{"n_layer": 9, "d_model": 224, "n_head": 4, "n_kv_head": 4, "head_dim": 64, "d_mlp": 576, "vocab_size": 2461, "activation": "geglu", "norm": "layernorm", "norm_place": "pre", "norm_eps": 1e-05, "positions": "learned", "qk_norm": false, "attn_scale": 0.125, "bias": "none", "tie_embeddings": true, "parallel_block": false, "init": "normal", "init_std_qkv": 0.0219, "init_std_o": 0.00517, "init_std_up": 0.0219, "init_std_down": 0.00517, "optimizer": "adam_variant", "lr": 0.000783, "beta1": 0.95, "beta2": 0.98, "weight_decay": 0.14, "lr_head": 0.00364, "grad_clip": 0.5, "warmup_steps": 504, "schedule": "cos", "final_lr_fraction": 0.1, "batch_tokens": [8192, 16384], "seq_len": 256, "doc_mask": true, "train_tokens": 157000000, "steps": 12822, "dataset": "wikipedia_en"}
MLP neurons of a small language model. Each row is named by its layer, matrix (gate and up: input weights) and neuron, and shows model dimensions 16-143. Each number is 128 + 32 x the weight over its row's rms, rounded and kept within 0 to 255. Numbers have three digits each. A neuron's up and down rows have the sign that makes its largest values positive.
A block is one neuron, or neurons of one layer that tend to fire together. After each block is what it responds to, as a language model described it from the Wikipedia text at the highest values.

L4.gate12:109167153080090162087165142135153120167098115132150076119173081141121133130081087112099133134122141147140092112162131188115138099171126141134062106137120178168118074227087124115119081087112114134117194163127117139124099113136149123126129146145180156170087101096091130140148084079071079163101141200179131047195122145126160085089126098148063113134132077144186170125135130134169147149148
L4.up12:107139130149196109090101056109052189166072106124131157080042061120115174078155153176137159072083096143164124148095149122119124168109150109143130101149119111143146111125163103138200147118121119097172130081197106130133104088191137098153125120109127178121171078206102144109090117153145150157152106120137081125196129152143147087108087117110133148114153177106069151158166138144131141123136
L4.gate44:090162157155057164154153119134094076140132147076126166122157089069108158124088206142150093095093149151126117094143136147119138085136098141156114166190152158151117145132102046139213131101130141091138145103118150206169141132104149116135121125104136153149135111153116134115094125167093142119139133077123177094148101144132133150070169087108125145172076237098172181120123185098109146114127
L4.up44:156137111122145172084099118120134169164078153064109138084158154043149175066156094150087103110131062117091183134073121133155102119172168108132163090114130086130123136116102132141179093137188125140102207113142095106078120124117156137142113093145149143054131075159131125112106134121173131118146129114074139155128159118153186114114157118210142145119200110119139138139160128116129197068117
L4.gate66:080102131077139146165104114163089129152151139182119137146182132097081173219117124137193119178124115083130118139153106140110154150133079119106117126122160146121119175145074159131172140149166144096134136144107145102100142154136113143133100103131128150152076124127153106117110117099132075145133142073133100077100148143125097158081061111102087181156141198108174189090132150095162109079190
L4.up66:103131110095131116196090101145103157178175115152128129087140091036119119133113082183138112188112100077121124164144079171088142152163080128051143195125128134111128177101120147104193135143162098143137174113039141065111117128141137120142146165160123125142106079158153101131120115105143133150096118153128133141091169137140145156115100122088157164133137111101128137139156118108200143114156
L4.gate174:137134143119153066175107108148132072111124091101081127081171163166140153115093207163156093118109117098129158140160071147169059133134181139104165095121131112084132117070192077125192174175149037159077188152119148109109139168188177145158113133136132138126088099078118162086111145116131132073156129124122150138116226184146093123114118143134159113130068154106119149100087082158181175146078
L4.up174:098123073077130117152172158131163079131134162140122129138122167131131073119099138115149090117143119105199142124142091148150170124144095120130049106147144098104042150147130067145133067087196139185098147190128115080117165148175140161122140127076120095086092146140120128115078119118130151109139107125126129183118180160126060148121074189141154142150143117117161154109101154137114172102154
L4.gate202:099185122106115147142073150143121109119148178141129143124096077181020151126082164119151149127141126142165144033052104085163136118167130058099063138144129152149140152127118087150126111080091087131112106111168109129100123134129130134121148133059141166112104153126140155112165136109090158156135118105111140124109117082075139177091195147109139085112099168124136114102083108146098112147111
L4.up202:180162121117117139153114147129107095158089129136137127105139134141091167135074118167085145171086134196172127070136123137070125164155165090112088175120142106150125108112123126200142111084129158034120112181138122128119119058104097130134144173102126178111095149164131147079070157130142169094166129151082166145152139142148174158170114135134147115163107160134139139102105133100161156181129
L4.gate211:181184068075203148096093134121146138160172170113127078083163127136166199144144093152157159118136103115147166141102093098169121157115105139102184090145111134123137100080086145165118114146131180093145119099163161113154130158104145147169184120033109112159170135127075142103093115116153129139158105161151165100120140152089102053154063139107090142080127131094157129191073093138112098108102
L4.up211:071133118085157102151106167117057151112156118131109173155140147126119123166082167093100130137152092104077162108184099122125152100145129182127119136126181198163119163132098099167148134138124096146171147146151128129081131071157167104172102130170037141170135103154147094113125097118127120076074105157135166103115204168122183153045086140109097143179110150071119082127072128129118118105136
L4.gate213:120133131231068123113099135139119136150139152150128133074195107074167193115143173147100126067142080107147146135128191117091135119138091125196111112125148159113140125125152107118211122126133141124175119111067145103125115132146152163112154046106147148179102140102091102135100077132054130127056128146125158085144097179113185074117120136143106161168162138109125126150119171092181178158063
L4.up213:142113132237154069129112136141097088143101124139099161123152096122165120164128188139119154112150084108141146203111186069140139162171074097178109097119128156055131104094184132142170119111129102126187125062114185092150102173180155183105109106108152161143159156112084122117084079088064137099052103151109146117100072186140158102115163154125120154112142114172128138145123164129173123144109
L4.gate250:081149110109064129140138077139140178144126161104112064156107101139120158133098110088082195116175127194153145120136150138129140048129082083132126115125141157101113171134166139066148198192093138146105092149175107167200076168129108180106235122121145129107200087118056174131148080142134146091101135130154117174129133043121140143132133092147107153097145102105163140140137116094087140070113
L4.up250:104166115161084123124168168133164148068063177178169148149151120135110172120112152128090131125096112145135116095170075176147072076089189091147142122128110051124110116129144124150097101162122162138187110144209124136113141105092136102186133097121113122099119155133058197136159085107109143139063134110108108116107103081126142122137097137110127137185178172137106089141108141128198151119106
L4.gate266:118149077113113158116131084145113141145157112153111123116116116132132131129090157109088129141182133154145147229141136169070079106137120110164116106150137118096168175138145099107123072157156109187125172126156117184182170131120169162164145098122072123096170102148086140143104084114103126090118151136115123073187164167124093153126136138146144074126147163126124062135085066068165077058205
L4.up266:109112075115126149139164045118141128166137120125087152147188056155146092169103164120105123131159132104107122115094106146157113074121187138155111094125133152090154140182146117106163129128075177146131128150152142163166145157084165160133110116121095130091122103105085158093134074092044134064124158106121129112115167138158160140125130119111117118088108131127104142092114124118165132080206
L4.gate302:109121114155052186164165055104101149150127144094130069141190139164157147140101115099112093106131100180108121071115115134203063188120166097135152093162140131154158083148136101113100085119209167102092110089166141140166127128123175092156148150111171187172112146121090117106154082167127138099135086095116115081112151111107118148056134087163130153128074064193129120091119119130162124156117
L4.up302:126122073180119175177165119127088165166119118121137095127159196137124079166127134096153109128146092140098120129121172136180131203102149069175122107116106109117129092152147091108071115065174136091118143113154113157170159132159169114131154130142155142144139163166090119121162110138168117121138101099105069112132155131128046133072140083129112136164079041145132146113076137089173065129147
L4.gate314:142144130123151131068120119117165073113087143154138116100161117127111167125112060166149168183123146192219126103174149121084083138126109166072099161147127150133153116084112130128168105112081133110160083133106117130131095102129116155121123140131152195084147172154060147169137047119073144067157116130101159139166119111080116108177123109123105128100155105136192187107099183161122151143136
L4.up314:111125148068143128113103113155239084151142149124126126152110095142148131126122118081144103129142113089178135104130142178156127105116111121163178147139126109132144147074113126125126126182162076124121127129203154131126124163137124139147127151077106148152112194169117081082069113084108186128083107050156153129085167112149146091134111180159153096141120173191167125113110062162165152122141
L4.gate349:126146110096146135085144144149086122134161201110170090137128181101153149097082107151078124119161111146081144095100142155156116129114134121101180181110131158162154156119080126142183109132150142169111166149169116121130123084129176148138135113109190145200118138147119138117185102123145131138145127148107096113160119171114142172109111145119113145193139141122161077089145152114093195145088
L4.up349:162158146153087148072107087109094126132172197109129156196133118097115197120122132151136085112129076138137109161106189144118135151141140118123153157159145190139085112149113098145150084075073209159080185122136095122085091129076182138143067125122195143099136151137123128143136127134109103114111120131058132115087089203175137107082133129145135146162204110029141188095160141165098165159065
L4.gate364:172162143128100164133109157148167129127099140123139104105120122037087184131092138138078149129097099130176136084085106107087128122123089164156086157139097109101173127185153173055150112128143108123098155120164113124171101174065100141082138111084162115107074096136153162148091111088117106168117122127155146078142095120109129156087096089137097175133130091116140118200107120095127125159143
L4.up364:104119055111085153084114135115091125177132139161187160116155128160168150120155144137071035154124145127125136156148087142155116118121124139049153125145129070212147141106116161174133158107107135182149160204135091118130137098133114097153145105117105131149120072097141128137174080112172105104112155107145108150184130136173173167074098131110069094141149187116119139130149124123106139119130
L4.gate365:114130123132134138138085145148083128124123078164112157100083107145151156112105187143120104090132126157106128138102111143154156055126090101122120090126122126111169132136197242085168121082149176143142146091112147120152107158140196138124127061128101125088085118080145184181100115131079146089105139139100136122075110134156157148080125129183117148130140185143125150103130159134147082162171
L4.up365:146146087113148153085108135113112141102142095153145147097162133089164141166084135161103103095127111167152111099157155159167157138189041140143118185223120129108131102145116101186105186067139067146126193192149137184098091085141150114167127149112151134117153113095086088175088130101105185204098105088080117147135115144117152168096129134149118107148145145190113145149159160059093153150117
L4.gate377:131117094069108068161098109128111139193129103123139101102134160144179137125194102183174104155159081134118113156195125112114111155086099101122201139078099073185148119096128160140187105136111108117117087182133135143160192101118178142148125134129188120177098118153103169141068137168168119134104143095147094117139183232148156100138104121122109113170121160116152106128107137128130192118153
L4.up377:151122120063123063142140123113116107111120137136123117178118116062121150063127078138160102143137162206156115189142088123136115130167129144088154152141134127143133183161108175145177163128115089184150137169081160141126144122120124107152149127099125150149129146166160101150117124159167193129130140065133134165157090228133124076088078098171124188194122154135162073167081091121106136063148
L4.gate437:080129086125154137094067138140146103105168161136156082125110129052150143079111134148138153117155102128136148116093106150114116123049107053122148144106161121129095145170150181101145069180097145135073169176145160126143101113160170179095131124127163093091105086174085120163166098134118158126108134157116068126085108167115065148132104062145103133143131116121157136199126129193108165118078
L4.up437:075141115093137118095089181124151137087170136090173082131118087064135098080112128173087113130181089142131141131147153147142130154141169150148115180148155139219145101137106165121136093154170091098172140169124158103122104104174166148100072142125208139152116136126096056089127134091145095073103118215133071072088161128099116105162118130132115112109123171117145127113157150113132162141097
Responds to: Mid-word fragments and census words

L5.gate79:154117177118117125136139144128111192136080195132084129155106120098146185154077121105084123075099130173123124140106102090185130142065132120108146177086139092168117141109089109139098133123133195143093147161106095143191146137131133162143159142071228076160140153138112145163078132103050127136169137192112098124151133116131171151062128121109145109139113129108123166074126188156140102152090
L5.up79:158130128082097225098142158153048158104162117110102161142102196045126165118110098123157120099104153098123153149063161124128119143125143124103099139142145133107168096128066120154134146153126171089140127150124115088218137152139108123162117142187144161089175174092106109129134143121098100160106161169068179152152114179140132184135144087116126116073145151105112106148154139146147142141110
L5.gate106:150134118120124102116127132135135136127146117176135090149088082072126101155173150132131167037106145157144131159154122103080178126134138186138031131148115125156119210140172085085166172134147122124111107128089151148100142076111084146163099158178054166114154216144095149129121154159095081150121108041076144107176136099103086192056092063130131100114156130140181141174085129099139127159069
L5.up106:167136110087171134165088092124161161122156185177111140123082111097114128202126085137113142103185134131135164117081084122081120155125161154111089151108156162126122129144204095096129160137079148171148135160154177153155110040150105145100174125177148087171119137124134142089120130134129129136127110051099067067101145141066100212168126105180122125147146162168144134163113147091146185166178
L5.gate109:109143093103078207100101145126108135135120164111121193185121172119194136138139095125093127053145130157159176110096131197163114097117102135124157189119135153152122140165052142123091154129142214098125158183088114169181129075110159113152082142124165133150116126083076161144141126159100076147170129169106156111168170131124157164110160115116110159102143146117153115125168136156081174110065
L5.up109:139109138136120191102118141133126154133098098118150118130122118116147208143114122156164115056080129117120151170100109082143061188083113117141128115107109137130094137093150144094071134122096151111151215135110105075169124046159171121098081142141206146123124115155127144110142110140105075128151123164163149086191150119109169178102119137113124169101086212125116155167147187131126122046096
L5.gate144:086133114116121159144154191137097074081126081120099075116131127124137189115137100097112123089121211143154062094136093153098052128092139154037143113162164073084098161106098144135110168155114192138086151166149166193149096180099192158106108140141151078093172095148120099141119093126090097111166134181124114093203179141108147146178101135079128119101152097131147171153150123104076120142132
L5.up144:149120120116103105112116139127125144140131167150149138152081147053110130119132117114140103183098122185132080150151138158139168199130101146141141153121106164091151126113101109120135142098096133029113130188094095070156165104138135139197143146108152171112176146160115096105110133068081136143083120135082131183083141152138169122056107137142147122120130149150128156143101061128130076220079
Responds to: Word-initial fragments in boilerplate

L4.gate129:087171152100117119156039091126134073170181080130148154164160149140161105140155145206146079088133139102099112120131083111128064152153142114145134047213154116104087062077117155201158181142109147100111125105161118123126166094121146111154114105107115108129133120144081091137103100127160102103105153115160063104137166196139114119112102155158140173155189143085124135181122093048139188130069
L4.up129:123123145054122113184087162111117157139114131092193088117171056152190133092117118158092140122171146066111140167143099163149073106100109104118151063134164140100152056141109151182133123148160109149113113106183145119122086155113115156155104111064103113151189163120084103125086122140093160076085121154141118112090132129171138072140145172069144138144155158108083120086140065125092202068133
L4.gate131:083138086135176063174130086121147106153129099128129131089172092079118151160123117140117138130119141132200166146107164094109129159147165108142094110133145174139080178181150096127107115130123145104127175137132179121113114162152117092137179106105108155177146087106107143144055109118127108102132094128083103101160179118129097119121169136192065097127126140125117124161085101150133125142110
L4.up131:116111099088034189136105158138121141056126081112119078137104155111166151101101122078095156129132161057119131134100115131101053094098140125094089156156099083156229180124142135134105178126147130149109110144127087131126151109178131135166172092097120148120159121151117171203107170114162135097134176142126102147132081150106125145135079134089181117123163119136184120131141096080100145083134
L4.gate175:117171155216104107146098077140133135048140076158109092103125117165097162078134134114143192107128121085182130107138140146132055151129115065073194094170141106163103162151134156109169137144122069118101113119080122084183129155077131149126137146113153106180084123108094112122088121163119186139100149129152132167149055098112066113166129170160161163099161153086175094130152149114116112121139
L4.up175:146180151160177145057116106144189116076133157135078116124169126184121110089133141114136163120137104127049126119137114092140058187121184080142048039112144123143123116129190127148130090144109166055140097126181170086140180151120121107096117138164111141156133113152097153097147115150178196084135141101114083150122141111085126111134138115153159133167140192069123183136169103128117143162074
L4.gate190:130104114115153123135143120126133081167148108079159123123099146127104065133131125171148128158126168172069109123119181083075101184127109176142087083120143101139185173119136067116123088159093116122100120117177149097117224115192179098110163145137100172107130143137109087130138068127177148136149122104119088151143139191151117135090147159134110138159063137121075086145119141130180042150122
L4.up190:096137100086091156139153199158115150134121150154119182132211164105123145184123097186121164127179129094156125143131152087140155096148106100078130136147103130098111087082132113169045130134094152119065174129107080148057144097151138090125179122164137098127137140084113150138176138113174163133134122108093106112164118121100098137161134130082190092081091127152138100103132118097074171162123
L4.gate244:130149149182085161157127135111085172188070098137116150122115118122128208096148155173099153110128114120153171096137082137152093110074159145142085116126164137093166194170089120082100091154119200142187113123101086130117139158077137127148169118096164131162081154118155130104113048164163096175179117123127150145169105120107133118087120141121173089142119084123098118166144065111067143141142
L4.up244:113152129174077145136083127136070145190078093142144163119129131110142173126142155224125084105130104115155117100113115116159069112105166136085126084143140109097110160150130112119136124100130141108191151112125086156134121142127147118188119117142164110163098141175142130097093100152139153203097139150143136152116110089078101148097142142110169099098109123096126115164135096156078180107130
L4.gate276:106147123140124192080128156140133127096144134171142170113164077174096091138168140150143147157085115154142100116136123127083130185157147192166168108059118210079141098129125091113115166112148104098184063102113113108132146193129119146111149092175161189121175174134095075112130108086075090119065131142079127131113052180155150129137136117177120218121115162145087127107089105084109091127158
L4.up276:172133169157138182112132115124082121107155087148156101123118098167139082113136155115082139056113130094132161089113120207105179149060102167125104123038171084120097089153182100141162118056187159158148090164109165120165108127061127186151141126101133145158095107143166129148139180132099071134151142136107106101096142149165095113164096119098156185102067165185048072119162144155098133136117
L4.gate323:101132077169144131148092122117103120138108180110126126186160134127177148150110131225092128178174108072140130152158141130156179146148126109163097121110131140100152126127142171168082149113121137155140094100121072120069147115112212147152083083128107140176114139164099100184091120156102092118127157130184111132053107143151075107095147146151091122112056116114131145126123112080077097065151
L4.up323:204142104132125201155100144110102137164117144135071064149141126131214189085094082132093123083124131098093199077141137125137130048157168113145123107126144164165190158026119115112128076105125111155153068153119127151137162120139112131108162183121193152147128111111159130159146125164136140151107123162085160141132139122158069054114094083151160131055097106152108060180114120126109093119128
L4.gate367:093135143118138167105099146137094166082126131084167116126152125087142118114068134159106151021124167057110090174128135131083094143137169056099114123145109158099118112096183104151062150158123126133084133167128150121122144082154167103105136132152154143104117104135083157149124164166161104179106136131158125147207222109065103155149073166183132099130106201118134121194079145093176154127130
L4.up367:092132081127069104167095110133161128138105094079076153145163106161071106154081196111186174176168164098108085086121140107145125153124133136140079134162126166119108126127136131125119160078145058096104124107108115131198156071154125108151088103129127183147134108120135115209108131143139126107114121159142088088126153123165117153138095101131141138154095191081085120134181150120094063078163
L4.gate427:179140134138199179118144124114080159062103146139130099106058033136108155155137166091110085107153127099141096093146147101115130089133145120110116146207138130158110149161113103079165098168068129089067159154103128158159149126080120187127084134132155135172106143127076081089182126119115149139129093094176091103073151126115109162173115133118152147173149179185123079129055131122115129042126
L4.up427:165140208127138161137160129126092141086127124229111054096071070131133118143176184107130115147100090077115146113123148163142148113117097103115146100146140109127064143136148101122119074158128131105103119139123116165163136138097073171147107100146135123152093190137098094106141128120125099077096131117158073086096134125108126128181095187052126178162159200211049059184059133130110121080145
L4.gate459:119149101102134169147104140123131092201137140129121086191086064041122139162152119137105147087098153163122148151124130115096159188138129097162125087143120159042131147146063097142164126150100133121145105136122050108132146099163139181162127122119120116128126178146076097101094057154155109140091149111069103103154106129157086112133129146142076154111151140078080116129155104135125062145108
L4.up459:145103068088132149124093129125105135180158204103083084226120124086124102141155117096132160107082157152152178127092140100080136140133139124133129096134133149088135140149079113163159169121136129123149056144126080111155134129179123138148085113117067139173196183145117133108155151136165131151137107099154080077178137091183066144111105113130124195126079157082118143131160142166092084115141
L4.gate461:087144087099127136120055119127160099110175107175101149106145175101121088192055161157209116099122134152149144125185099142113104180114120155175110091147120173068119150087188078092121103164139124157179100113142126138118133067118157157123136140090143183157112164127111117163134095151131093108123131116118074176082115070105138120090128133148123168111141099141130161147096159062204134100098
L4.up461:058096092101138114082099111110112132115134065178139178088127164120126046146112166143182110120106143127139152118133144069141161146122141137153148149144091123083075099101147121149150146156165105180104137135145109131083199108106149119171099098131116150115096196170145129083141087133094065142114150069108086130152131122091172167105067139124138119127167148171103110104127132072106149110130
L4.gate471:123150172183060119158122120116115112151118169162154113097139122092096123136135126135129195102111127167124160073145141106133092127121101114152099112096132156070170123087093086117105105144134146159175092056080095110167127130064114129048137139155124144142089147117113158106164126131126124122117135122112130158123039161145137133165147090118126145140131120144107100132139143072119167074101
L4.up471:141163166107068137148089148115044139065106161199115163107116112126112107150097127151101131132176110107154125128157150144136112129100106134173126057125124101081166090164166178115148129141182135139152132127133094131144149103117137135069078138144171166209019082172138099151168100118073135155125143149089127103121120134101081100154155186135124129104071149153089124177199145096119135101145
L4.gate494:114175139138190178155127130139099140045114153168068109081156112080160103151094117108082146099107166128145144121131146153196127154119138076162113108187134127177105143146174086158130147169148083112127095141108096119136096158156096143155147115035114181121125117063130181132116116148111135135119135146102109120119139093107117101168148081135088170159141114136114158113146177059135130129129
L4.up494:152102163097124107162152057101121180120130109136088066140073154103163109134120146129098123081094166073087168165168151157144158156196138117140041190105168125153104145147150111204169136130188106148127145178129144147153147171173147143153134086147113116120123112090156137131119142144087130119056171087081079127155144114105111085162132112192143158167092127141083092074142140112113083098134
L4.gate495:100125154056098126192073169125133166075146122129128094143120102077136106163175158205124110088099111169138150112146169086145140143080093122160100046134117193156094168147123120085106130197110091137118087091107125167181113159144154154086110162146112083189107170143075144128140144148171138110125148135189103071155118077105051099101094136143114142102104096149190082162114148143129168118137
L4.up495:194155154160099098160141084129112114102134178141164153112111105154158116105029056145109191102172135126119144111145169154073104132086175122134135157166141096140082116106151110246135161045128075142161096115135117147148126057158095167199155141051118164143091191150130104180081082149101111161111146078102096142116114128116099155152119182164152176105146171164075117152118135147097114131123
L4.gate523:098176092184104077155128107158124140124103113109102095127082113140134146124141107114134085158183169145135157113074146116129122154073118102111081156112128183129099129123183085156133124151118094166149193131150107210098159157113120141129095171123088112104079153118164159124067105120139127108138132105101096143091161173126119177119155157123142087110162144107115094130151120101168157131190
L4.up523:071124131166105123074195121101124112032138103155099120121123111073115120129067126094148110120211136114123154059090132136102127108058128101142133175147128110131102137123168146159133133163153095203187108165124120207155115096073132139156206162109120152143073156169184113158120114194100117122171130061145122121112132171102169167109156141174157146120166105204092078087161163115133169141186
L4.gate531:134156112190113140117097070140083091166208114149156095172136096109155077162147158131183070110084157097115144144110168112126128100132155139147099134178107172134125178075118106168113112133038105114130089134083142179110150071089166134151118122173150127134086170163060140145089176155175118066152127157199144091143135129172104144113126123235118161122103164122156125120070082087125123125118
L4.up531:125132177146115162134106066136088073161144114183126086199121091112159094117104128169157088143075168136116158089124184136075137078117130111113119133164129127139139157081133129116098092125085116123109131173105125149185123125120116099137105117167180085098107163165100194124050147154127172084124129117172150136133139156189132091060073104192136128098122122120136112125112129172082148122119
Responds to: Verb and word-start fragments

L5.gate15:096123113148111108136139118120142126128109091153114103163154175078089117094164162143084140192138139161108078181132177104076113138096084063161047140109129145152125144115122141094112145145090114153140184152142146190168160146139175122122148139174122101126139079138161148118114082144140202163116156067151098152106118127128128106120143119118120134090136120116099171166113060116113112127097
L5.up15:081128124129111118130144104112112164095162146174187091142097158135111078122157191105091113169133165111131145137109133151110144095187142110129074153102113062143175120105090104166130142126113113110143153206111171159083122102109146112146134118113120075109136180083155192130130097126201155147157114138072062156168149109104109179126109144167113163164142105052123055141132076097158139120097
L5.gate30:136130188079089096091130095127141146110163159116110137110107180138079103126139101118077119156141122149123117190124113113117110158140110093134110175163129166214143152115136144199109103067123140065179118114074131104118178096118148127116140145189159130142160142093144190209143123115188078158120125170100139125213164098122141149147191116145086150138164092120122164128126154149180173124068
L5.up30:084123156150120047092105138118081079126171100123118047117122132127120152139139093160131122193098169157097109166222109180103140198130079118146099101114121154123094098095148132129126155114161124115188205167135187149095184160142138170158139150123118159096145093136147095172120132108096181151132127197155111150151194165117097108149154112107138111109080134092156098139117141119210093133133
L5.gate287:095146112106099127112127178122122137078080137109112109130124162133164155080095108092137136128175087115170140124154109101157171154146173086117141118111126066114184122147097152151064110122123172103132175178111170154188128054075130131145141127197134074146137103167134079202121111101166138105138133208068094134168211113141154161184130127144143091064143072118087098074097117106131152195143
L5.up287:090146161204172090115104159100065113092096135122092127155112145116093139136125130140131111136125114041177048136122148103156160125153124099157123095114137137136102107127178094111096139113172116117157153092195136138119150153111161129125119111089104146118113062161132148159083112087149176134089133134158135092132163136152102031162143149149117093033169096169132143099082112099148086139139
L5.gate332:087132138164182115101146144111153090128139130157134123172086155063151149114133109114135173192180133110145131063106108104158202112160161100158072177080142148159127156097163116177125112153152087121138140135184184160123153126096140136135135144149104042130121172123112040146108077186179143149140135100094082129176141095131141135187089165090145109074154141177154082153125043159193136095122
L5.up332:094125140145134062120116162125137121180132224136150122115149185076127116131170130181142188148115146119188094101187105116135115126092100138144101070117130162094076138156168144128118107133108108143103050120108153117143100145138142122128139132117150100132167164159132116154088098112118121137095127172127152146097063075162166114126124066118139131127117118091133137086170115211140164081104
Responds to: "Such" plus word starts

L2.gate361:138189114135133229136158107119167160058107113139120111112123144117122161103104092162098107084099132164158159140140145116123096103079124101123157162097119075129125146099074098102140091114068118158114102130192166119199101129193104145116135154109159163099121100061137150135161139140142180074205140107098106161113122122130141145162112156124117157125091122128130135149136185071115174134088
L2.up361:077180178153092130144098195095080199116173126099205127084143151086114173140120141080165108129162152099192111118110092139154104113158092190134138125129152164114079152084091188134158135093123083183104095084099114172125100181138132128149093113088120095099114156157156143125116084183095135130100104158107136134106192191155120143073093115134175095066182140124146096109139135116163122080179
Responds to: Percent sign after numbers

L2.gate44:088159174175185169124124161127107121120089172169083148114113057091143047132183124153117182128082117156094152144131170116123108121099185159184139058133098167109142086124147153095097140136102141150125050098172196056171133148105091126118167160063163161145133116065092200124171103088101090129105133168191149124109144100096062099098143140165154152072094139121156095119081080136107108117158
L2.up44:130160122135147207121127108123123117108099139089058131115119152130155093147113094138112121099098161144132149095164160144132127105114121079141146096191151195108131112105127108140124087149172094112119142139142119120121012114168156156154103105135102134201080194112154108089128074156166089144158146165108102159169079098081111133171095139131131147112154147153164093132135162066095178124173
Responds to: Ambiguous word-start pieces